Weights of a small transformer language model.
Training: a variant of Muon for these matrices, 687M tokens, 6182 steps.
MLP neurons of a small language model. Each row is named by its layer, matrix (gate and up: input weights; down: output weights) and neuron, and shows model dimensions 0-95. Each number is 500 + 25 x the weight over its row's rms, rounded and kept within 0 to 999. Numbers have three digits each. A neuron's up and down rows have the sign that makes its largest values positive.
After each neuron's rows, "fires in" lists the words (lower case) most often at its 100 highest values on Wikipedia text that the model never trained on; "fires before" lists the tokens most often just after its 100 highest values on Wikipedia text that the model never trained on.

L15.gate511:511520489473517519527472528551484528502474473533520459487488488523510510473529503471490521530534488506455514507509519495552493544520495504528477494495499531510486485484469517515539491484533544434478484508523502519467479515499500473488532475469485487474508457473528484508523527512472492498
L15.up511:457463527501510475481498518497502512520520512513505506470450514491483510477507483464516468514447512518493486479497506498483483519523489499503468535532486501510524540427472519536474481515487492507517481491519517545517531496499535542495536522501491524476456448509495472506497469487512522472
L15.down511:485574484499529499569467490502511515504510508520499494497498529506517491479500496474508500497538502470482504530507479488512538551499500474516492523517486503499507489517512507487518541497500444501502496552505495513471530438481492500513468520512495509482538507492484494532522502562466506523
fires in: "this", "three", "than", "through", "thompson", "thomas"
fires before: "is", "om", "re", "an", "r", "at"

L15.gate24:547509464532459511492516542490496508545458509510447484489502516443474498502510551514454468527509537513455502501467496509523495495495526488490465490472452512498498476484480495516520514511516573468501466520501499500473467518490473492495476531513507446513511484551526523542504520471489486481
L15.up24:531508487530457486518489498453536510521464517475460515490509532507546538511491501483446472495484543482443463517481504475498463492463460508534482490501471506485504540525511473476493499464464480494490492477505501472500481471504507493496546473462479495495438465515499455482523494507508481519
L15.down24:499522529456499506505515444493485476489468518519522483519460471529480535500526503480461521512537493533483533506494494548507445508482498503480516478521491452471487531500478555490494522521507482495463474458522532499499478526498523546540500455496487463498529484520503560512489542489534519506
fires in: "used", "included", "include", "includes"
fires before: "ed", "e", "es", "ing", "it"

L2.gate182:474513527479534478510495516534474463504503478494532460476470511517508536454531502406484488493500469501504476502506495492475492504499513467510474504470490494527495519526498451502540524481523450508495470497543490507510513523508479544554504525473488499484521556481530532507486520474508525522
L2.up182:498495551518567468489493489512495537490532505505483509481507553499539497499495489476504504476522475479506474509411478494471507480519489467482509491520478517523491561480521467519514489473470505492506500507522495505452476528532516471504487507461477491477439472447515510487540501481468526470
L2.down182:526465532497496520500493524504541494531493526467513546538459468495501542482518517455468502514515486457501504508481504502494492484529502490459496543495492455479497460468504538473523490501511515440489506503504495475499461469472482481503540492515501512475468508505498533444499498466457491499
fires in: "time", "by", "times", "type", "synonyms", "timeline"
fires before: "e", "p", "es", "el", "on"

L7.gate460:502495481423515496498493499512514507516466515531529505516510487494488464494550464506501529497527461534509521527539466473498505548544425512529529513470534466503518497495469498485463520501483523513467490491455524489488542505467545470458464530500516530493547472551520491519508529534478460492
L7.up460:508507482510501496490494520513498469513508491501523480482530514446484469501523506505473527462506476504526545505532528497555531531487521508507486493520568470497479484491532501537493478508504528530527449500476512485472511450508464495474498505521513479473529516542498439462488503510474510520
L7.down460:494491491510523530472523497507508537468487525465465513468488514504516502484539486514498513529448486515533482547472513493465490552511491490493499502458464462500482537529501420498485531464564513532515496499475482502506540497545498482563532506533538480511504539476504460493466516496530529507
fires in: "year", "years", "youth", "young", "you"
fires before: "ear", "ou", "oun", "u", "a", "e"

L2.gate411:458534449494487531515483501500501499455486483511503499533485502521435529544532504467429479526486527501537499508489465505520508501484530464512455494502458465509485523500507507524515441511525475524518490486544516495473485483482494472535443515486487509494482486493515501510518458494484522519
L2.up411:536513518452496519486486498487494504489488541488486499525458476489445515516488491471509476485444475470492450508503504489510524455493500473485473516492478515505473483514498517515546476521494482508439494461512556477515506522525485487486540464479480509554462508487533549501540531475485470525
L2.down411:528484501496480523466513477514490519515466496484510473509518519556534490458508523508516474471493503465512490518507492487561480498494497487451485497527477480505551514477503493489477484490562496485463509502464459496523473527479491469518505529489485501497456493540485509499477492480528480504
fires in: "film", "for", "forbes", "free", "found", "forest"
fires before: "m", "b", "e", "g", "est"

L9.gate574:533499452513539530543527512491516458475485476537475516492500523493463490532475519478481515517456502496458496480492551448541529501512515515486528536462515509463460510519493518505503501522509533508483492493508474477463531518489482496531495531484502484459514486467483522491492509477519479499
L9.up574:498502481507550551485487518480499487535506541535484514509546495516466514507435521461494522551498529489468420468485446517493508519443505487481538488519495465486482542526451514508497489484461482481495498482508538475494520493522522487512515537512530509478503487467490519486441490497481485469
L9.down574:445515516521519498486504485500520534526473471462463548460455497521521541457490465528454471448486494507496485504541507519517549502492493512511480476490520513508511446522529500575495532529530521463484533488527484549521504489471453498479487521474462536480453462484521474506477551499493505464
fires in: "named", "used", "based", "games", "place"
fires before: "ed", "e", "es", "is"

L6.gate129:497480499535495550463495510490494473519510521466510485533482500459519511484458524524480487531532533497445497505471457488527522491487468496476475488496471500528464530518534481500489519449493499456513536502471498479531512558529527494480500493482500459488505445454468461488500479506516453475
L6.up129:488438534533513537474497490480482498521512509480529470487496515457486530525452501487496542493496494487496447487499498486512519521490509496505515488535492494532507522519502496489404472485483488458505551539469574518508486507484522503489453544541497478483473444467541474465493511529472503524
L6.down129:507492484494489497517484518518516513508513497497416498487519514518462477435518485524435477518513472499507521509495488539464480497515472512503501480487488460501492498507459472526501487504513540477485508455474470490558500499523449507506510480516448472489548489537462487524488503493510525500
fires in: "such", "included", "include", "made", "including", "includes"
fires before: "e", "ch", "ed", "ing", "es", "g"

L6.gate698:468497521515503516485516482477516503528491488467481498518537591471475538510464477502495512504547474509518489529498469499493518498497487513515533494504438512502532512518528491504482460513494483491552507539479532550469543465534481538478466505502487463525511496487524529522524510489508510488
L6.up698:558476444512507504514563493459507519473530529505506494487524504513503470479508542477457483497480497501504494494516503527550483466498477477494529486484524470497510522469480557515485508510534526505518443501520547475511507457459487513486491514468475479503485491492509495503528521445519498524
L6.down698:525515521508485486478477467510501504465530467531494510512472538504544538503518484484455523466517493480443534493484513532473479509513490476494501530509493488488476483482473528527487517495504483547464479452465489493516463500523518507513504501445522470486493485518534520467552542450493475481
fires in: "included", "include", "including", "includes", "introduced", "closed"
fires before: "ed", "e", "ing", "es", "k"

L10.gate252:461517514508502559495489528461485491486500480480473488546496492479442492493471489497450493544513454487524490519488507505486530423463534452492526496474489466525472483489528433523436504500443499512486520492468506491507519530493504514485518477489501484485495495495499471480461450495511506475
L10.up252:532472494478533475536542485510472497492515490500509532558501464484474476482536490492506505521485435520497534467499478527575524445511489488459519486541495484522485500512463464486487501502491483519494538495515539510488535477511499463509481486531473479483499504494526535477519542467538479498
L10.down252:465530493502492522486524537529567487537492473467520507522475443562455540478466489485523540486525521489476530530523496483486487510491534473497501485452487525490517520465506446536492502509471533538539489512528512449495478481459519535465485510446517495481490451491498484478492479465524478494
fires in: "including", "development", "death", "hold", "includes", "include"
fires before: "ud", "op", "ing", "h", "s", " |"

L2.gate148:483497494480497463508491478476483460494489550515476456507497471546499519487496514526499537489490517536484509539523466437501464490470501517467460443495517465518525493423549533487494502519527543504478519502498492487505522498503474539493521503505521525508483493491512519439507467514488515591
L2.up148:486514482491501459500487515453508487498451552526493471509489479517462520488488505534504509481504528500475483540483477466479466473501543503490446464527491499466467489487515491507501521505508526516476507463515505492483501492504520553524515525479538480475482477515515504421528441546499522541
L2.down148:554557537510505474508521460485473496503528503465525561513501472531515548502536523477474490453487502526481487497521459509473498509497485548527471504526506547511488502496510497526465523518530474471490498458502480505524484445490534498525490502475510544531483490501484498479490503482493505521
fires in: "for", "made", "votes", "mother", "madonna", "vote"
fires before: "e", " the", "es", "her", "m", "on"

L5.gate453:487506502510502532484520480443496514561464480509492517457499447515498486502509465505521513516471494520494490476526508486550495461508509523481482496485475454518487515501466523503485511501485480512534516494503492515444509512536515506472507531492526477517512517435473490486514512520509491536
L5.up453:558485482513463531512506490502467456490469509514538508477488482494486555518515529487483493508537518514550524487519496508475503513501497541506551461496533511549485478475522529483534495541545483490485486498510528560511561507516524520477520538466523474529536492505514476457522501492460496524
L5.down453:568496501547512494502511472497513546488481499523546528513519502524493535440491498556504461513484468505505484483490553513503512523514504499504469504502509518480504516465481531532515517539478468534501491517506503478504463556514499503468481501504539475498517461518498537503485531518466492451
fires in: "south", "country", "southern", "scenes", "turnout", "scenic"
fires before: "t", "th", "gh", "es", "w"

L4.gate528:491517501552498484531476473515491505542534469548479544513519494483474515532477490496492489502516491479508499461495521461473516518482508473474502507514425560499517487542508504480494486498508450546500499483495478502503472487450474476519505478480520492512515496504526473528468512484526482516
L4.up528:491503494531477525511510506505503469528489499443506502520510491463490508531491497508471495509537499516480483476499534492474527556492472510486496530482496534473500468524489516469500508489485440495483478498480489526475532506468492435563494514495487523504487469547542466513506533504543493531
L4.down528:491562505480520533472513511471503540533505510520464528501485512509481500496470469505471518484503519480474508504520419485466520500503448494522503518540516480524517497509459475517545477465494521518492509493544492501520500505526499529455492532517498510497488544523536493482470512505475544464
fires in: "european", "english", "england", "europe", "wrote", "tickets"
fires before: "an", "ish", "and", "e", "in", " to"

L13.gate544:479511532498486494478534520496438515477522502517481516509517504468530511493509469488511460514508529489486524528534522528514524494490528513521511541535485539493534488503482491501501472452469532481480565550525542510479539518517473520498482485486537509517478490509524525548448530491461493529
L13.up544:461529503507460496484579516499479454486506484530504469472512482483498536516512489475513511503500512506525520515538522499548501534515490487514500499496531513568498498459521487490498507464443517540502504509529475522502494467499495540503473508509509463509526484530525484489463483502474488512
L13.down544:480519530452488516524581497484500494500539522529502503504471491511492493529488474534535490530521506497487461518506515512461532479496512487472508519513506548465538493490479501502538507446515527515520551515494491500486487505517499454525454489530509524544471489506470480474473517513479526504
fires in: "july", "john", "january", "june", "j", "jr"
fires before: "o", "u", "an", "un", "r", "."

L10.gate338:504479510489494521513519507465535489497505508541545531571479519485521565496487473518547445514538523477469505467491562552499507505489529557519492482470487539502500523513534455517512497485508508502472531526505523481537532503490503466514514531481470517522516502501485521440505501479503513472
L10.up338:494521508541483498482507514471502482514490498505505531499498507494553487479515546484473482524523523524534526522513478503485515479517505495523506491520481455498523536473507525526529464475510457490477485474517497509514530477518493468500528505504472542456532517494460508489500467510522466512
L10.down338:503495544498460498501486496527531522514499458499514502483453496510493450538468502488510511485445490494495540513512497529512430506486510498488515523498520502518575526503478453516486502491523510522470487492482496525459459477476518505467506496475482491505495440505528500485526521515497500567
fires in: "after", "before", "left", "when", "but"
fires before: "ter", "ore", "t", " the", " he"

L11.gate36:468491498486507493520499467508481485494476494511488510481531512522469489486473480481500519477512495504506490477522512510493487485534484464462482505492482461490465474498485485499515469453510541510495462490486506457502484505485512515477490558453523520515484516521473521492543498525506560474
L11.up36:513494480536469530503523510536562440497485537508489465530469490479473512489457490508500524499535468465537523473491475470544495485522489527504448468513518485457437479527553509444525471504498519477546465524535519478513436516518499500484499514451513478508504470513466500447465533496473479496
L11.down36:448525467512531452462541474480505483517480465446509558485500537536480542500550482542467507466546497555469479494514541540499513481477459524525530513491478529509487508518487515484501479480508513483523503501509478537490537520552479473513494506525532514482471531506534493446510521499514516513
fires in: "three", "how", "however", "on", "half"
fires before: "e", "es", " the", "at"

L12.gate608:488488482472502489494501547507491485516508493509463497466509529459498495486502467458464521543503501496527501469495482513503526504503507526463441529499515486543504499464481519539547511478506517452465492469524482502469540496495522533484496516532513514514513547542514483510511499486506530498
L12.up608:532494468486458498461507514513494496452503487487551477509471510479499489505482509469479503537471505472495519487488533520467498570509473514517518517520528482555482490488488499510523514496526472474467456518508439522481461502486475490472468499512527528505511510509519525509489482447500498547
L12.down608:491519515466517499502517505515505510441463519475507436526468469518530445508455501476513478519501508492492439506490514525483500489473478497512491504455482482505510540518505480529467511496530537514484524477508467497491488497486515501517463468475484510487469508492462459470477516477497481470
fires in: "years", "year", "youth", "species"
fires before: "ear", "ou", "p", " s"

L9.gate114:509504502464525533520477489492448513486516520490533517473479516535458512509460518479486523520517523510512506522533472522490475529520476504488515496531528450482504518490491531481502481480494524477512486500513531473500511495497484507501454548519480526520507516490510522504521425563552491506
L9.up114:479531498528540496496560511529454551453530446515569519514484509524526514442538511517506429466490490458511544516513509493488488505489510579520464513519514516505498487526525485514513531485508464531545556502510501509496479499462494463506539496505493500473523545495494513485512481509552502490
L9.down114:472481543520487500499500477530506501451488518496537506487492499509461535476484519526476466446487514478555490514519499548536482507501501538494475483475478472558497496501504506480502470478549512494510515503479534495537493518565510474519491468517500502464451464467537481498462498509503484491
fires in: "of", "career", "see", "family"
fires before: "er", " the", " al", "e"

L6.gate564:520513476504474518463532467507525491474501526515478499492526498481522514527523485472546533461502521493434505527536490470470536492471494542512511485516492481495458521531502435477519491489496442501528503490479477543447542492506482492490503552508521512487468481478501491529525501485531449556
L6.up564:519489494505519521482477475534518454484494498532505463498499514505507502552497510492481519462476483498478459500454471482568490459516498492490533529494532477536522460498458489547498529527493490439508419550495535496486518518482491503507450464486484510474518472542532514479514481501479489489
L6.down564:552488498496508551490514480522508503496518509514509521487541520480468513463507508492488504470525493493483466532511492501513511506495456519492489506539490506527460514541486455506519510479546505539531508480512506544512513523530487462487530533515507504481515447469555502561511479485468500495
fires in: "released", "release", "like", "hope", "voice"
fires before: "e", "ed", "ing", "es"

L11.gate356:524466535472517510534504519503489523475516495501499511500491507514520531486526508480507466473443508524557500501508563530505497531497444520486481506514503490486509518491521510534567492477514487478469495498506528503484501498443508539485509513502485509464512521515488447513525506505485457499
L11.up356:502503520478518507484538478519466492486496495498516496494491490462483496464506505514476484538478509507525497487515500503458483531528514534461478526531481496504525544466493510531515527477507538502516529494493565498521513503468513494477515523487483487497497479518503501480485498475522501465
L11.down356:514532479483522529511520459516495520506445477504525520507499529494472511532511461528479473482513537521492508523447473512496551475498498523490465500495493480527478542473472442516488492489537501524512493524468487420469497514509471499538462494489507515497500483482494488519498493528550498547
fires in: "career", "early", "life", "see", "season", "team"
fires before: "e", "er", "ly", "as"

L6.gate307:530509530518572509478492534497498508463510533495496514484493502525507518481506522492430505474501467510528510528562518492515516476464528479443495528533498454457504488492489516463513518466504472487489490486489507474499504501484511499500514519482513521526481482487495492482496487495486488530
L6.up307:505483498517489509471497513515465566471477511499488517453519527508493499477485547528488493518519474526504544525472532482493485495516483477481517533501471443495484499504448485478473511482492504522500481466499529452452535493507523506500519469498448483568536491474452561496465514459462545498
L6.down307:432466497467525498451512512507514510484501486472482536462517470496523508476487526466507514484478513460518484479450499483520518471508469464501513510513517487493491478504529496482511487476531503489500528494490515521475505503508496455530486491531489495493410529511523502447491473472476502494
fires in: "time", "times", "robert", "timeline"
fires before: "e", "es", "el"

L8.gate240:517528519469539517485506503510490495491460469489481442526497528489464520488521540493481460536515475488513484497516518488517516459494509499495484416532549508520481472477479454488479472486511497478475506505494484474512521489525506473471459516508449493516508501440489482490442514521529496474
L8.up240:516526514458501458484508515500508475506474456486461498510527489485496529506534503477461490514485508485530521495494504484479486464522517518477480512524487499541510520494472470450462476533532479466535493543479516476479535536492514516550524490534489493452470492487518505494484483514515525541
L8.down240:539512486502498480474506500564519514443466512504496509443492498526522542493497483479552490505518471555486424536530464487502509503509513483499471524510521524519503491519492487517472524508492471468494486487520496504506536458497524531489471541486498540546458493496502478533474514466523500489
fires in: "on", "one", "only"
fires before: " the", " ", "e", "ly", " J", " a"

L2.gate564:555502502508472522543519505502482458478534461540510526524420505511522533517493517575511542480467473490462523528485532510504486458498461500508484523510521528505487528500485512527500516482483505516508450482480539489478512520497473532523491470488521485485498472448485451530553447480533551550
L2.up564:485497491472463492490512494492455549489545513512505498531479537530532510496475494523512510524481477507495533523523500525475484483481489476533510574517484492493464517487444520537499576491513484526531532466478502486506535506496488522521442491491473488504501528513498461497485456544501537542
L2.down564:511468490500519482477554475483504518503531510476510454506460475483476481498534539461499522497510486496442531554503480569489495511539510518483504486478510477498495506518474515555525498501510474495490517499455522501520563481490538529536498499498487495497504474520526497470521478535469522485
fires in: "two", "via", "www", "wife", "twenty"
fires before: "o", "e", "ent"

L7.gate520:557508479534488508506542519489492480462498474529492500530475484506467525519494542513462526565507486440504506524475503523487516515505544482493476459492480487508477487460458500518401497501511524464446463525457515489529516531553507503473469504492492439499528514505486475492498506475509489492
L7.up520:533485460495483503527511472504461548515525558502495504532478488501490511536475527500464493569501513463505445513487509442511503504512500452497541483490479463524454523474489520486447515451523495533466503454447493455520555506520525521472472503467518456485510492501455539469464490511470506502
L7.down520:486521485503494481512467469464506537495487490442489474504503454484475522539476538531507469485464543537467533534508528540483509547519502514486507479460517527452488475560472457525477521495485482473500527485518492520534495457525488489465535504506461481465463463459531463515501517512519504519
fires in: "used", "use", "traditional", "closed", "composed", "using"
fires before: "ed", "e", "ing", "it", "er"

L12.gate637:504503466530512504520519482499455498541500518450481527542534443518486510530523470507492497521490484491493507488475488514450523444486530479596534471515510521496507503495488489490452487484487536459482511501495514510484493543468502457474499503504469484504499474498506537501463486541450505476
L12.up637:483510503485500474526524512526456485512498496480495470528545487488462497496512451495478512492473489465492506473513482475571537451536496481437498503499511536520494472527498522495487486513477526502457532527511495496516495545479507504475471516443482479493494471541505530504502522494457493488
L12.down637:533445476470513494464500492500520495494469494513544485524505524519499519518491499515509515445456511493449499498531459492501484451497482519497527528466494551492470495472502523495463546511481479513530526554508538518544518509509458489525479483484510496503508483514492514468501525536479502485
fires in: "january", "july", "august", "april", "a"
fires before: "u", "ly", "p"

L5.gate396:528539525470481482502506543486481488476462499447538511466473505465493525487490497504496528564479510467522502479519510549519454488506440499486495503530452512458496458483469476517471467454496501501501467507535499546496491521494452503471504501494511487519480475506477488444469454491490497484
L5.up396:501509504500484435528514504543493513473431527473518488499477491481483514464543548436503526485511480511522540528514553475515492474490495493532477541507522500500533501496482495521497524501427476515487545499513534485516519482492520492497517503468475494503511504483535486454560484452477500486
L5.down396:456526506485474465493484478502491549497496511522528476515458499482521496486498528492497492492490481536455501499511445509481535511530485488512463514555507483521519513474481523521525499536546521478477478506490459514488492500489526522508500462454495497524451512487523528497493492476513474497
fires in: "of", "each", "times"
fires before: " the", "h", "es", "f", " his", "e"

L15.gate136:499477466534509542498550519487489504524478517516454512473488496489477549534503508516525498493494460473524523503480492543515494488531523554493510488480487509523475549503474493501490475495466521526503486526469499509491526543485550400519478530534470460513481513505506480485514557468508512519
L15.up136:463498471494506528494523467490495473515529520495515517508468503506493464478510482489486549524485470467511509536495496506495522535444501493554519524478552477502527520533515480504554453506522525552456489504478476521440508469519488541484515484539519505516521502515460487496501502497498519507
L15.down136:467521501517483520531507499542539493445472547483484526511496484513524485488506486459462477445509454544514463457502531506504482515536516519520462480484523471476473527554539504509500537504453503474484497490512469467503490512478472511493512458484474490473489476535489503538513553510487470509
fires in: "years", "year", "yu", "young", "youth"
fires before: "ear", "ou", "u", "oun"

L13.gate596:501498487487556525459510554491470472482523486459511512474484491536527526518503514461481490486491451452511485488524494504512505499522527518524532442483499466507526509451507514465464492509532510519488501498475522528547479457484517511488485501470480511487516495528493527500517492527504482517
L13.up596:574544496514510478511543488527531517488484513468492496507501496489442483472496555481484520478468456484503493455488477444561502494480542522514515509504496516501511509496512514512483494463519544488488495479487509523512509442541447518497489527477500460470529461517537499520501490488531484478
L13.down596:483506478535559515517533514526505494468504538501494493497510514511534478486474518474507500431488506545458464478502480483505550521509497511467496491535448496513527500502509467552461523510506454508523452494481506499522466494509486510463486503513466550507511504504492520531495514481529517486
fires in: "january", "known", "english", "united", "july"
fires before: "ary", "l", "ed", "n", "ly", "s"

L8.gate304:496529508506503472475446512478469513511497492500501484523535488504537575492449474528514520491528473448458539518455509478541457542485499517494549491498510507546456502512508478558490453488518516502498459539473480509489493495497465512502476551510506535514508489528495528517570489546492501506
L8.up304:489501556487532502446493534502484487506464501492485542526453476492491506509475486568503501513520518436534521471490545514493488489481486512546511471528505431526483518506512489509549495458524488517514465511494479506478515527440464462499477510486433499502482453514486532511452496478501473530
L8.down304:510549482519520442492503475563496518487499524522507461515441511523532549513495497496534535491494445505483500491472507485513526516494478476513485455498497507494512533459513509542516513527510492491508524479502465545508480498499499546516505498496469516481497490514468540485525483494510507503
fires in: "states", "stadium", "after", "before", "kingdom"
fires before: "es", "um", "ic", "om", "ter", "ore"

L4.gate215:498494498478542528497517497526517466474489457524532466531467444509508470503458537509525497498486491469479500441484515439538491485488462478514544538502533489495495516459505441526496552481523486494498517529500485519491495508496515493477514520530498493518471498485499501460482526527488562524
L4.up215:522503537503511507463549507494458465490506514453540569505461518440470481507537492489521464488548472494509500564456514514472523498525518512481537473501471478497487490492528486477519476502490524509490496491496528527498454523477531517496496538520475505472505496492434450514493438504505532517
L4.down215:534499508501484472505502501571496517477477495538530454522491486502538501473507500513502517491497507518505524489502507504531498493558504484471533471459494473510477538486477520488476500507503498514495502487499475467542528514502519506540493505450518494518545461467553476491534474486517538505
fires in: "south", "would", "southern", "valley", "although"
fires before: "th", "ld", "gh", "t", "y", "l"

L4.gate398:495517509498484525498519467467519481511515506470491516447513521493482454561503494497539501485474477499461523488491534493507463539476539468527465527463461525534472506506504482557529513465498536486522501499496494478468500476478526489463450497469450518524499488456495453466511516522510521509
L4.up398:479507509525516474496509492501512493437501488467494504408484521466498487525449512484503509499501491493473484471469558456533507560489511469508474530479478517531468517513544468550484527513498522501489522509450479454483498493498522490469461545524526475530506507458471441461480493530514501481
L4.down398:467470535504531533485516517509545460517558477458446508546532525495494503498546500530505545514461523538522500492523497495479505450524519455516502500495505476543531513488490503522518494504501525498518495477479516487498533478532480505494523494464483497495486488494563512480490511521504523514
fires in: "included", "include", "including", "includes", "because"
fires before: "ed", "e", "ing", "es", "ew", "us"

L4.gate685:560506516476477540529514463451494486496471513533473457503520565481499510500516459498494515521471510474511484522504511528522505534520516499505504494520522455533513500498428484501519446511475478509483474502502527501452486489473479493526513480517536462470516532463462490532517472438504491482
L4.up685:491514510492487510504515520484514504523499473516472524503513514555493456545496460473482496474528463499456454502484527549524522493527480475520507474513512478516469483489521520479478499492479521541515518497468549501521515523483493524504499516499526536463462552480492506523498523463545484476
L4.down685:511526491492503533548524495468515470502471492472521532502495526433495454477490512527504506464488505489499460490477443494501479516454492514462495503545520495504506544466529496497484488499483450520494540497496480482509467475481493495492532513530491495509559515479533444536499486500470506508
fires in: "received", "development", "building", "built", "entertainment", "outstanding"
fires before: "ed", "ment", "d", "ing", "t", "es"

L4.gate377:504477496533481542477450548508526495513519525524513458448504480530519497452441502484502486503502526502469505506529481485577494493488496461520540518490513506486543515506508467551489523489515517477527514460542504485424471476452499498492517480481535481505539482500528514492554533499499491527
L4.up377:473490518555488515490453507476514521541482505509507493510506494494502491469533540527542534509507460476506512516514505484523496489467508491505470489503486576479463479527504512514576481515476468502496440500497560490524526518495528464481515496509534539487551504557454482500497503485441506545
L4.down377:532524459547432505509529525514510512469527440501522524483503521503481474493523510494484525451467520515537493537536518510496454487491473508528492502518463482500518489516531528532528490518546485513534541488521543488503500509497498562536513488535521522547515542502538535519492538536504500482
fires in: "title", "music", "museum", "temple", "temperature"
fires before: "le", "ic", "e", "c", "l", "er"

L6.gate304:518496501473482567488514491495479524522511470545513497491552489452515470475520519473517494466537462460563501496457509463550485515536519500497468501513459491485449546476479465474495441493510478489507489552452560490483518494523493511509497508471505523561445527471469469500503501471522507490
L6.up304:499529530517503486493478521494492497507504494529505535505507458459502496493514514469480481503505487517517527509451519546522481501447531496494470494470511535504485519540524496505492550529503485514517473452461517500507548454496517503485483527499496528523444488492472519475501509496525468501
L6.down304:500510478500508495507506468475479534484454471486496490537469461476526531497535495543533547475539476501517516467479476536488506487465473506524525490479484473536491543509502459527505486507524531502475469444533533518496473527490480449518464513468475464500500516530490498474524511494474488491
fires in: "between", "through", "building", "built", "architects", "architecture"
fires before: "gh", "en", "d", "ect", "t", "ec"

L11.gate510:451529495496487453486513522509499468495495491483499479512514524465509495524505433490458511498490469470539544491495501511464521496415518514514492528479491465488509490484491509522482503539515506548468491501493533556466483488504502492484497521491498491494488500499494518514538529499494478492
L11.up510:486529483503487498511458505522462518515482545507489494544512532485476470486536484465499532509533488473486527463404483461500504553510561530521507435500519468500547479484515508487551480503529520486473478513484499509478517514522521539518524506501506478488508460466483487525514533476527486481
L11.down510:492491487537504512472492459508498517493487493529485518472458484501501508506565458487506528491487472507473515493543492505468527484484466543530478509471499463519483485546471499502505514504519492537530486500491514507497517521477518450502454502496492479477483501529489527456499547517501497501
fires in: "year", "years", "you", "youth", "young"
fires before: "ear", "ou", "oun"

L9.gate196:497521498470531481505494466511435480500457513484510527492536491487524499497522491523496495493475484469471511521484501491491486522506531535470505512504498471507488499522472516510525512524551476490467514550566540486485480554500479515493490537516498493518500478528527493463525479512502451447
L9.up196:490508504470517487457475514532497527520492448480481479464468480490476480532478533533484526474527517514512505457513564510502477513493499509486529518483474431525458455521505495524495489549534503535505466513532524488518453511509484509464477521534504543519503523487512507495493463474459485495
L9.down196:496507501462487524464475525489502483513518517524463501516514487500533500485464472508514496495480487466485529503505505491549492500469475533483491477489520433467466488502504497531483515500529505484476527475541526474512556502490483531497511492482485548424479459469495514476537473507495494467
fires in: "played", "would", "earned", "worked", "earning", "obtained"
fires before: "ed", "ld", " for", " a", "ing", " in"

L5.gate43:475507524515454544502537509491488495512516517481496437529452498540447501474472514466500514450518469488512525476507488503505495518476479511485460526502532481502491513476445466535526524520555511492520492537484516466502513477509503514470529508518495481515493491476452547486536488481511511483
L5.up43:486523492498495453526507513481507463525474484498515495533489465512495543499519538475539466470531546517520510504540504510535481550537534473511446477517505513510482519499465495487530510490549475447494538488495466496529493477503541532538546452502509472492505506524487530452522462514523488537
L5.down43:493484530544463476461509503516483504471451482511520515497513487510530489482488512489484508461480510491511504519519525491504521542456501484517513471502466464542496528473489478506470519503520514500490468505494478547548477491447505448488476532493525523533490521545467541515492504496491468484
fires in: "career", "served", "sent", "called", "spent"
fires before: "er", "ed", " as", "ing", " the", " d"